config.yaml
num_hidden_layers: 8
hidden_size: 640
num_attention_heads: 5
num_key_value_heads: 5
head_dim: 128
intermediate_size: 2560
vocab_size: 39176
hidden_act: "squared_relu"
norm: "rmsnorm"
norm_place: "pre"
norm_eps: 1e-06
positions: "rope"
rope_theta: 63300.0
rope_fraction: 1.0
qk_norm: true
attn_scale: 0.0887
bias: "none"
tie_word_embeddings: false
parallel_block: false
extras: ["capped logits"]
init: "uniform"
init_std_qkv: 0.0257
init_std_o: 0.00643
init_std_up: 0.0257
init_std_down: 0.00643
init_out_by_depth: true
optimizer: "muon"
learning_rate: 0.0236
lr_mult_qkv: 0.7
lr_mult_o: 2.0
beta1: 0.95
lr_head: 0.00436
warmup_steps: 0
schedule: "wsd"
decay_fraction: 0.652
decay_shape: "linear"
final_lr_fraction: 0.1
batch_tokens: 262144
max_seq_len: 512
doc_mask: false
train_tokens: 1277000000
max_steps: 4872
dataset: "wikipedia_en"
MLP neurons of a small language model. Each row is named by its layer, matrix (up: input weights) and neuron, and shows model dimensions 261-388. Each number is 500 + 40 x the weight over its row's rms, rounded and kept within 0 to 999. Numbers have three digits each.
A block is one neuron, or neurons of one layer that tend to fire together. After each block is what it responds to, as a language model described it from the Wikipedia text at the highest values.

L4.up2135:523527494513560478445476512469512588479490421553497520497523527455532504465477443486497564474488521494415484552429530528509522522464463475542511505497505513518540520441505460476530533563482539494541472494484465489490527473542503417525531490500539454489444474481504459533517497510506504486544551537490507553476460509516580520484426542482559411498461508496535503503512514562546430463519
Sentence-final period. Periods ending a sentence in expository prose, often after a long clause and before a new sentence such as The, In, This.

L4.up2330:493514466542523490549492485498477491425500515494536510591498529525475490488521544524493418421476444524490486511578464519445479480497520503454499488464448420523413501476484455493564473491470436385533474605419452522464487502491511477561465462531542483421466487580464524469483509550434512487509531483515459535515552461490467526481460488509507507558544506510418432509490506467511472513556
Year second digit. The second digit of a four-digit year, such as the 9 in 1904 or the 0 in 2012, strongest in birth–death ranges.

L2.up277:497523536504502417427568410480438520350482510461463498532512433494473610524481551580485536473556465519446480485465482548455522577515457535509602419447486457430460474537520544537437471427559508484510484526538478483469496463498476482560496483434456546537502549557550583466539482501521445502537606598504506512575514497430521510529571422496529524523543529515546522483427522460474493506448
L2.up936:568483460549473494527467537515489498525493445430525495507584551500460507487514476548509519512495514540477528490492449518525520537537426486499516522484543527411468516451519553439456589495491475428562488515533553547550459423508497458466461494555509515573470488471509510580482529522507473427458432474481501506507449488514480493599476537524581464462518437499523467503498539496533527575496
L2.up1284:580471457505474528519542544490508493466524470496493443525456450488520495527495511514481511510531489482426497522430489441503411525541494495519412480526540535431490486541581548505502503462463486576491556567585507576462495547551486489450478493557467509406538485499497533474506490584487520509539490498510492531517560451495513505594535492511526513552509469519482503577475603471492481534483
L2.up1469:507438452536447460484462512433422553518541406476527526489402492537448550560560497537462547531477462473550436473550513486487494542507457518523570468432498531500497471491459511426449537487456463446497493551491572498556603499538504543424448488496557467488417509530592561515474513519498435457530481541509488520511512484497434501462547467560522459511438491568465415533498498506465480452455
Year-range inner digits. Middle digits of four-digit years, especially the end year after a dash in life-span spans like (1871–1963), also weakly mid-word pieces.

L4.up201:467476480515483504477518539456481460482475492539507524487553483411537499458528495521467488526474551521514533502477541489520501537501461559444508542504424525597458518555459470500492432465421505535510522475489503526522491417474472496396510516585476496515488481413471487448525461524480483540492433401506505484465505475474461548554451543509475502519492493499536480524567551510493471507484
Emotional-state predicates and mid-word fragments. Mostly predicates after was/is naming a reaction or state (concerned, upset, tear-ful, agreed), plus mid-word pieces like -ew-orthy, Pre-jud-ice, Chick-ama-uga.

L2.up291:586483540438542382499530457472499474529529517482524548481523533549431491516519539440438523537502460497508508584521471505525462534517547567496414501570461472541554452513522488509478477503567492510457466487476482526439521506423459497495457487493460441457521480590500486463462474487471502485500460555523482516458439562558469535511499491501490541537437535516517572477459448513523626492523
L2.up1019:467510472473494481494487536469403507594509543440507455443515402491454478506468453496512441532475503549469515441480505548494445465504440465477507577483472461515486481494546501487488449489546483520433535448516492445477519553547467475447490438465528579439560496483493439424548566475518555566417545517511514471520433558533536550513504469520455437489513485570519545512542495493467502540458
L2.up1899:494500451459483483457451482493449498563472558482503535426558435491489508567512471527569561471548516545413525456569480511556530476559440487545456502417506494597515495501541490462488510444449420524451532465488568454506462544504494506499454447525449510517522493507512446447447532477499542470514506513512454504505408508554490518484475512477537476495526473493546472473538489501510491524557
L2.up2278:458476436493452528537516513515499438470551517553426467509465474474512510549532494550479506518400489486435482512511536492559425461512508518534467453538543497533511577537486531469514443399506485428449401521472450579470593510524438456565458473469484401499542484494485464540494510524483454459486470546517517469485464470501496497526564502547467454529503496496548468497493508525491486469466
Plans, disputes and causes. Nouns, verbs and adverbs in biographical or historical narrative that introduce plans, disputes, rumors, negation or cause, such as controversy, supposed, originally, not, due (to).

L3.up61:483471499493497503533473542582556517500483507449500455509481527551587501525470483556505498512528509455508531589513502511498432464490528463503545514471520408455499442542490453506520436483515511413464478509574522479538475461531436454504533470495473526458465500489509498479590616570510476548493523461511508508542483526495495544519475492472454499494558449533517439560533536489513529559520
L3.up97:531512555456551494495501474433506494547459475487610569536492524508400409452480423524456508520504458571478500477539530482493574572556571526537510460509503455559425516478501551453431428507417417454554434494527486510508492497471530501504489576520568484542445466580426541516454444567475502496510422515472467521520555492560470549486496592535463582563493502534508617525478558531557450553484
L3.up160:548526404516463465571463473435514513464513536467496483481469436510454433461464473540519461536531516444492440536503491588490540584497464477487469451532484499475522447475464506557540457466520493465470539483506477520483521460511493431516501439486468458429545436482468578508521587571453452517421480442558496515500503437538524504501488534568484510443485526492519467488536393483503523522413
L3.up605:544511588568490476535482515585562475460416527491469514495450543463428490463497516501496491507532553541491522484486544543437488530514499542470578523539550484462585481510471476432478458503435520461581515507423522470481541561500509448509466457529489506544490418539481594567523554471540439453448472501498492520528515469492445444575472553486503487464510490458516516530479416480558524477568
L3.up690:474504490527461449488483566572498508512561503423471486490456562479480441568450493527497477530522520465449572494439499521563475469434472487534490487454499433415469525506491448512454446450494514501514539468518534528456494422495542500524555547494494495502518463533434524562535475553533437469555443429511500451495535466570544541490592476479460526527561476535455462540407397521508499511479
L3.up1248:561470492573575519432477486558554496471523532496511531442541481532521451509556496498563520509469490500534479485525571427527519474533521478524474490498488493503460458599481530502528503518503449557461545447542521499468475444390539476479491515542499542474476533558477456500525595524466487499479461507492498511468515492529519528529462508493437483574567564504536494455540433435486524474521
L3.up1385:479397501456491433472488422479514479489512448468514561569475480504472503549529489459456506440547572514470532461523504471503510500467559516448505486560480525508543487495442605526589423571517541511553478414447500495464554585451534458589527485482504510508572437427488517539554462520439476502548515494545494501482500462455547424450489473407461532429494522438516486472480494447531544515457
L3.up1652:575571442498434496528591558481530487492589482458541454568485490464516530511543468543544500413512463469530487472495466570563505560433516483482516504528528449470530480477524512450451440413477578441459492472507492477521540581476462513447526532482559579529471436506432469520503490507463516430544476557493434457505518490485554479486482519508533505529465565483506521504585528466523561526554
L3.up1729:589513499507503477437499472513487446453547454495476440494461483505495553368513506522500451416532405528425478432452515475533501537466442530507540545615469521437533485499470501504439506436499538492565479501426485461534479527530462478554493476371468551446481439490503523487506535521490547460479507465570454504463537524448477539415543463457462593500425538530448451500441510513519520526480
L3.up1757:551512527545544501447530484522467534487504459512533524520484474536579491521477482505474556512562535456476470507449512553505460543457418493485507454488436516482536493511469552502518531472560494501520495521513476520503445501501569446539508467460434564514471468489491497555448569545509438599463482565513535553477499427568417420464523530491501471535474479422471502559485504463533429568538
L3.up1984:465574549490459520523532505491516531428485418476492540493483508562506507436540547483472545505468440430487504505478512511518546550462528475501558484481480517518475449492532513495542490481505534525484505459461535526534476445537450366541498427498474509574505471531480502437492495528541466552522446539495481545574504519573515555457543530530398502572499485518420498526504541539492477469495
L3.up2030:511564525568494522437527456545547442427478496517529495465456580520470471493533471427456449526408535497537474529513527469426546479481469544460500502560435455495494508443522455462486539432516509486517470534572455541434511517518466508470395497483473520508541480531482546499508543536473533492441451533509454574519465486516482513505462513428518510475541554485476526511439412472530547526522
L3.up2064:455537466574527533497519470530487400449522551418495468587534519506509477428508533492501518446446485526519505504460438493480441560506487508443528538540542477457564479476502516492468419409511496494563519518522516482499501530545483524531510478468489496468496509526500473466475479486466569490519458570481489485573455469562500468466492464539502524519524542525483512526481482531490603468461
L3.up2263:517476479550525473487460467527475492486476508451497537491532479467484519503468535460548502511533575526533479404549531544498475520488499500556525538493455536540513469499471453488531469605483585522530533486470513537449469453510551447509484494498513498492477481500460521527500474513466484477477541506467536550531459510487477498554512506529506436454452570538487525504515485455497482587642
L3.up2316:438471514510577493395464516449497524512456481506522489496495469522498529476551442502545529552504501467499515432541496525539455474501479528547561451477503405493523510518484589522512513466468493477514527504497448518493490464468523504552452542399486510505500481565556461517490559458524506523426483466443567520562547477534528504542492543477461517506458492521572557494454450593540513461468
L3.up2402:531502508585518432525480433508458519558471534475522496464508444527482470547416482470518481507401508456468521454560524434472469527496471439460549483599506496518456497541563511523506538463498506489510531454560523512440459512478547484482491589477485599489533504480437538447504596551455583490487535471483459542507475490499475491471488515508467487506564512521521464470517454505476473467468
Predicate states/involvement words. Participle, adjective or verb describing a person's state, reaction or involvement, often after was or became, such as involved, disappointed, upset, concerned.

L3.up1:409512508493531459514472471540474483509444634457517512548430505461569539521507449508517498425482516486431541493513512457465511495499445547521532561420487527568485499456529421462547509456442519549471491490496438491539434477546479524530482449501493393525553512503528523479485455517525448530490507521494540543449524544511479502489477525538499489479478469550515462453514523484522549487480
L3.up625:429527479459604446548506535534463494464505553536442469478500547522505465560493454513516541525506491536533482540581470507460522473457502524501524508508418567487532491466494499439469453456506517523518491522469475428500517505489520508498534487417519468556549545448415495482512437542474505494446407477476442544492504539491519536549497461497478515466474511562534415492475503524484465441432
L3.up769:491559500532525580480576449499564468450560506520471491448502442478560528517575578553454489445550514452512529587429511499425460459479496531446574468597495463486457437535561500549453521487450532503556577455470533437552523433492459411516497515496502501464463462514478604541479449568502428561510527499525502555507466487547483574533491534473444540451489504481529550511503458519526435535510
L3.up808:522481489519493451527512488508463468523496506464434550538463495417552437471510478513517465501489483525538502511469515457456514424564478437477476507511534488534524517455454516486532494497520515467480594439530525541500487583524521442507498466462514432483521551498554554563585481537472548546492452492550563476520472538520519473506527477517400509513436443408465482474483484530473489510499
L3.up991:449503482510508484497519581510518505474533506433519552541510508430556439531505523436479470472490518470449415452537500474516496443489453421487551527493479548554483473505536408422496521484454561535524441490459501504514480515476524558534443419487485477500473517524544499516458530472517497494502462546508485485549489538453517461512536549507494509547525525481460497549485395474529422517409
L3.up1170:511512479444537499586547501507589562447499496534431547525532472488457478442549537546455457513540470506444492541533508500486540499487429465517514558560485525477477453463523472429500536502485534426522533450428437449473495461518579526527510507436481534521466481486539573449454485529474551517567535545448485447502507545495414506479539535493478493504437544560494495516563491447515463506504
L3.up1284:484563438452516551562500509532502436456501516473528583473399533512542526501445467570459492463470525524404406460504458482372527456479550464460478493467505508479526535441517469446391509482466491539483525563500487515517511420507480490534439508437502464526514506533459555505534524540509496423469506507460490491504521465549387463480418481459568556549461492523486468506492545460398478540472
L3.up1353:476528475568529484463475486455444469462505522492494502451495443483559540530477531512488458444515514548456544484466508487485513446566459487509545483490499539545499556446568547456478543525526490537527451398443475510561509480471499449488585461489453472448457432561504455463489489518496536524552487481433532467447477506502543472529575485542456546506569430544516452481464508469561450503540
L3.up1570:515497477491448471569517506515473535417522428488521509528497498466480444534503551545567516566474406437544424484549514434451457426480551455455517470495508536426547460433442526498491547485565523524521597478490535523502470458497502528554502470474488431492471516512482545479547443504477483423525520464517437503575528466497502488515473498489495551474491507525472508548513569558494518460515
L3.up1603:453558537470472533544469423611477576454454477489504478525495447423407460540541501511483489556463479540463499493517525531484480558547526499552432495530495510489493563557540546497513459443476482578498452472553530483495510428500506497561459491555478446521476480517471524507472434475399449544521520540543456571426475491453454569537480418480510523533514541495504455485481494456501444555494
L3.up1608:518538444503546469554477487479445449485472420466504497502505506546449477459545521539493554508471490536450464525484540441398462513471473531520512474410456485510572478481508535430507480546480552505530447510438498544491514489525515463468549470563483482396433553490494568549563520502536471501462470488511587570563493485435535456520463482521542461513440472541497543470539501526479407441515
L3.up1795:479461466486591439395436483468538424464500457509488452468549460560469483594499476512515448515522494530440443457575548391539501481438530516485574519455535504512614607450443531472463488501442494524487516526501463516481478501509511520428488466537538459518422485552535404474534504536520452439463497616481481542422546533447536468502506469527530460459485496532562466497457459567445471566416
L3.up1889:495495545440493546507517508511537447462478469551483457542522517415539452473544508502505407444525500479465534506464434511503507502567543527492545483491539481485494484503544501514479445486451534479596493520459436505546578499552567493558451550445473481483541561496517472550510441512534512512519442492471460596562425547540444495501532436479481470433490513516527445538565550469489507470472
L3.up2307:465506548509551465539503487483477465454427512488506534454448579539471502506477524553484454432528481502487458486512465560442510542503529476520547490473512546481529535548573509489376549517492449468462552537496477509452549510498523531502411529525467532481608601491442512487433458511505456488477466476458484512549555473451546538547563561472476470504506558538503526446537542427531511490448
L3.up2368:450484512414519546501457489504470504518521556454469459542495471500483500532470457551573511498519483486480482474536488529461582478460571448454563443508516547467521591540505438504492464434417505488560473528542501476544546463452517465530491508547535470455516488435487477499442527594421494445470439474544520514396498510397559474548531434622574534504502516575600524466499541496499434507482
L3.up2509:563512473473457499472534507497520551496485509428492441473500504445448487424455503472488531487533498548500498508606519544438451540519540472535499449444460489432476432537488546491413466472550422485455491464501389450524408523473456466558556422471539421446442499498512527493528483465593440517455477506448459598570582461470503496451480466482489464506453491460477477597542368563528435522454
Digits and conversion brackets. Mainly tokens inside numbers, such as year digits in birth–death dates like 1'9'15, plus the opening parenthesis before unit conversions like 596 acres (241 ha), in infoboxes and lists.

L4.up587:522539453558532417456521523519517524492580494460504506532528512542411413546481523474464534527495552456510504522467507496494529517466518562472537541520499518571509503522521537491471491500543527469435498424460423488518491551428574542470489497497506461471450423548506523453438462510476441577501514501565471454477444466504477523459510476547528531505469475450527552474410518618528468510472
Coordinating conjunctions and pronouns. Mostly "and" (also &, /, or, commas) joining paired nouns or clauses, e.g. "Credits and personnel", "when and how"; also subject pronouns like it, they, "the two", and some table-cell tokens.

L3.up203:482462515519459525505483460519462529495518487529498502510520466521547461479473512499481567604475563565480480526547510481539529532515479498524458551463561363543558471461484514448435532495494454553485501514562523489594456523499513468555574518540454432457492506501544542506428470605490465471514537530464514467527469534523514514483484451441496545537453619516511515516545480510418489472537
L3.up313:496494509500559515470495516481604514522466468504481484539523463533566519458545503608489499451518503493496459494527478550539506484479532513518450482475555501517512482550493518514458475482516474578538451498479467513569488483528491549500454522525529461509522509520512518486392408494490515505468467455512526479540538480478474583483505426501493582551479473509525591556534547474495533491502
L3.up820:528511508509499502474542470450483463479544419421535528492468620473479553525512535564451497610542494519430506464491539450474481437525427555476507446526527485489561447491513576540529561495449497526529501461501543495542543582496476532499559543510463485466428542490531490506473437524492390513444545475558583532532549509463475517541614486570531562538488450572466458539567531489409486540509
L3.up821:501487514530509531522548455484544468416496479468475448489445584460478563538563521528484537533492544478472477523532460496524529477515481603458519485549600517422543534509501468485486525444524456556467439517516479558490455515496529475462487522471537551558453486505416501596526440497456530544440531510494474521503549496531571541541483437503468548505442454459445501599441483476464540573444
L3.up1124:565481570436596464561506539534515509442467490491476522465541538494467526489510525517477551511529561512415473509573488505464472529454452556478514524538486507492420482563578500462475498437510558566448457499487479456502563528447501497529543509529533455445516599474477508523501495574535522518441509494578516446479555470483422531588505466557495513535534457501504493467478552520466412612562
L3.up1234:486520526511516508539510472485464476486547461553517496482539575518505502469495466458442534547489573471564521521494445497513464473597525443589554474470521473452514508522495462517494423461525442490519508565484474490506451575486499574494585496499498508432485532489508499460513541456469477506519534532477524534465414442483438551508602598436442525459377506509476523537541484489516588511496
L3.up1591:511476456468577401431494471452518492491462523495457413499542542442540491482483564453463504476523545482482473481517460481502538457494454547506443465559483449501555547559470445484493589420536483528467445509509491519553425544474539425527538496562533526502527437476415518520546516589464512549466569484518522536417564537529470442569523531505484532502521436516553532462494396430449524539491
L3.up1838:504504486520594555482506473532460438459499545588515556443477521483571514477517563503500546498479539463424482552471392491495542454481537561582512551539551507524509524555481439470487548479502543522459484533492504459569459540470512475509539468492515519501458495463579468525586473587465497536485521552446432521512478489501511559524497473494454559508538513509523498470504540509477525437507
L3.up1926:487552550474530482483499487484502460454472501461558495493420461541533541502435510535581461456530554480463434497536457488489448442508510484502464470549530544550538493537477464537465465433477482485439530597414529512538485623532585509398467536502477471530489554477505496514509509546473484491453567543488492494467579518448432481522462536490472503509498471522571483580503485384516565467470
L3.up1942:474463555518524512478523502520432508483496445527534470475532515413569517527505478465504458463567469510455466514497496523478493509441483478503531517467517523495512593514447511492429512453529507585461478569528465446500464443517501515490438535452506502457399455489488583473532472483497552520458483573532413516535473507572533477472530493458521493441474510424499460581579501567433545533492
L3.up1977:524451415601507461449540460557485496482454433514534499490526564436441465489575516515481507487562475516473453442476535579488552440519450538432506436482505521508530489425501494470447523577549554569553504575463499556505494500442487510545489444536528571456542480526557475445538480544486557486503505518513532511493457492518499525619483506420454532536429506545454517539538555476487439482481
L3.up2018:497516511471428523477457594473516477499482515496524479420485456509460482542483547594475531473404471578407447495544458454478536476492532474499507475447534510440560523513466442589423460506493495541515581461514492500510420495533574448489506510545571520550453549476468459519402573477507450529532500454499510452573520447549495503472514495503508495540467468492476566549487474443435575464495
L3.up2221:486589570505475483513525532445515502525514523533437469538404510425539541509499478507567549496491537515509456552464428552560480482507494559563480478496556485478502537499497444512509564433465489470463476516428517477513498501580539471483504546454461577421513547526347469556536487557507470425438514480477501483499457489554515550515451525513508447480486490441521544492517537445462447448457
L3.up2257:435531460418475502499497554508492556407541557438506508510547511526534484510464559520502407503561548547459505476456444506437541535440419464482487492568555433538549457480486543487445507520476480600586536473476529592485456493454545525467519522493480438520507452575482490531459477562498449554454517392528539520500550487483384484619471508543488557491452435462469458499480498469473480551470
L3.up2541:454496529523556539438554518457422495471538468489529521460525417514473519443539515554510463454509492477505561471567521499434519497546517471491481494499509464487523547511518492558544528503552470519544501491463460537456450466538458531448486511513536430533457388442426473471477489558513461466561488527491447502530523466525517532450579434429529486537488522544536455536437569487512513493501
L3.up2546:452483570534504560581470536452473442440513582527488516562534440414486480550456526524491540546538523516371475416480556539430464469488442429519467486468494449501491462514422482457561465431498468490512548527535487523508487539482473419453467460516526547470499493491507580474498407499454493465479514543523500446523453451473503488546514534489512498461553384481594473476511434564528510586448
Mid-phrase coordinators, modifiers. Mostly "and" (also &, /, adjectives) joining the first word of a compound noun phrase, especially section headings like Awards and influence, Education and early career.

L2.up200:430490474479595466538488490566529470405455491528513478572431436460487462460507465489499470542468555538492503475455459596501551466514543503473513466583506546528483462497507492493514423475490459530525478499453513506473537515503574468532532447472537458536467454495505525470479424479482498484560464547510531549470437540508458565521418480484492542525494447570560473530521450499461460462470
L2.up1714:476538481552455484518509515517541493492466494436494451537448505444496490523545503503442452514512498452511466450455509594494497438517460445429514547576486561490500464501555526539478443549556470537510563544482464498463551493489473412500496477473528541552476473554503449502523471538515509522520503474534488513557522534510482511489506495483435515531457495532536531565527493480491554440481
L2.up2209:556499510512464503551523514524492460466473479490551414564440475425491492528521431508497427531493566525487507500482491516470471527489488479540490483587468588591553470537545487488493499519482532488460495522403510516532495461450555419445532472533439448496454524512496490478418453508445520512492456539492495568469491440477443452535406500502530490499513457560532527516515482449515424525492
L2.up2490:554488519531482483566485475532468537447436519518478493494540440497488482538488466454518469531483512550477470437456507480528549455486472486502483521479477520495452444489475460491449440495550471514515486449501480520455455442535505520472538518462528468453550511501510482522491462475508455483518480539469461535426507519521495541482426596475520482566477525493566502567565451508451552460493
Sentence-final periods. Full stops ending a sentence in the middle of an encyclopedic paragraph, before the next sentence (He, The, In); also closing ")." and ".".

L2.up598:528473518467541510458501531399450514489488504451521502439475486477532498437542447435448514559494553502473475451577498456514474498557520497493501523520491467503528507543422496558492497503561481484388421494501417497502578387506426498500470530492450495548431493509409483536465523476473468562477454558532528491507450484475495490495479512530461500485461554552512439492465507522526515449403
L2.up1580:504440529497570493454537500474464509458441485402500543492410462484493436455484453473422542491531461565483518428537520476471539412500489483476531523468509475419563532472507471443441542594503412525466500529454460508480524515490499501542552433469489406496439513457508512428567468470529509440510528515493534547444533473501527523526560493459547541426456527538488572496502505476500494524502
L2.up1608:404519593474480491486436459470537524423503470438474476511414500534486467527447508551462494479478488490487505486473601494436495469494536522441507509480494525508472515509457467517561543541521450431486543508523476484567493457462450544472490495544482423506542454432482555503450503528525481441528502484475504475463461424552454416475393515516513468564481475448516479489414467496498476522491
L2.up2246:531557607513475488453544501544510433487525377559480486503500513504425521502489491527434539509526496470504470464588458461507497484507476570524492503580576542495524528541479537465485543500493550507423528482521531481552551548508490513514517537555444553529522536536411477523509393487466482502451525562499415460507479503531488512541505549407477467454478561534467562600533503515474446508504
Coordinating conjunction after nouns. Fires on "and" or a list comma right after a noun or noun phrase, before a coordinated item: names and addresses, size and form, training, technical assistance.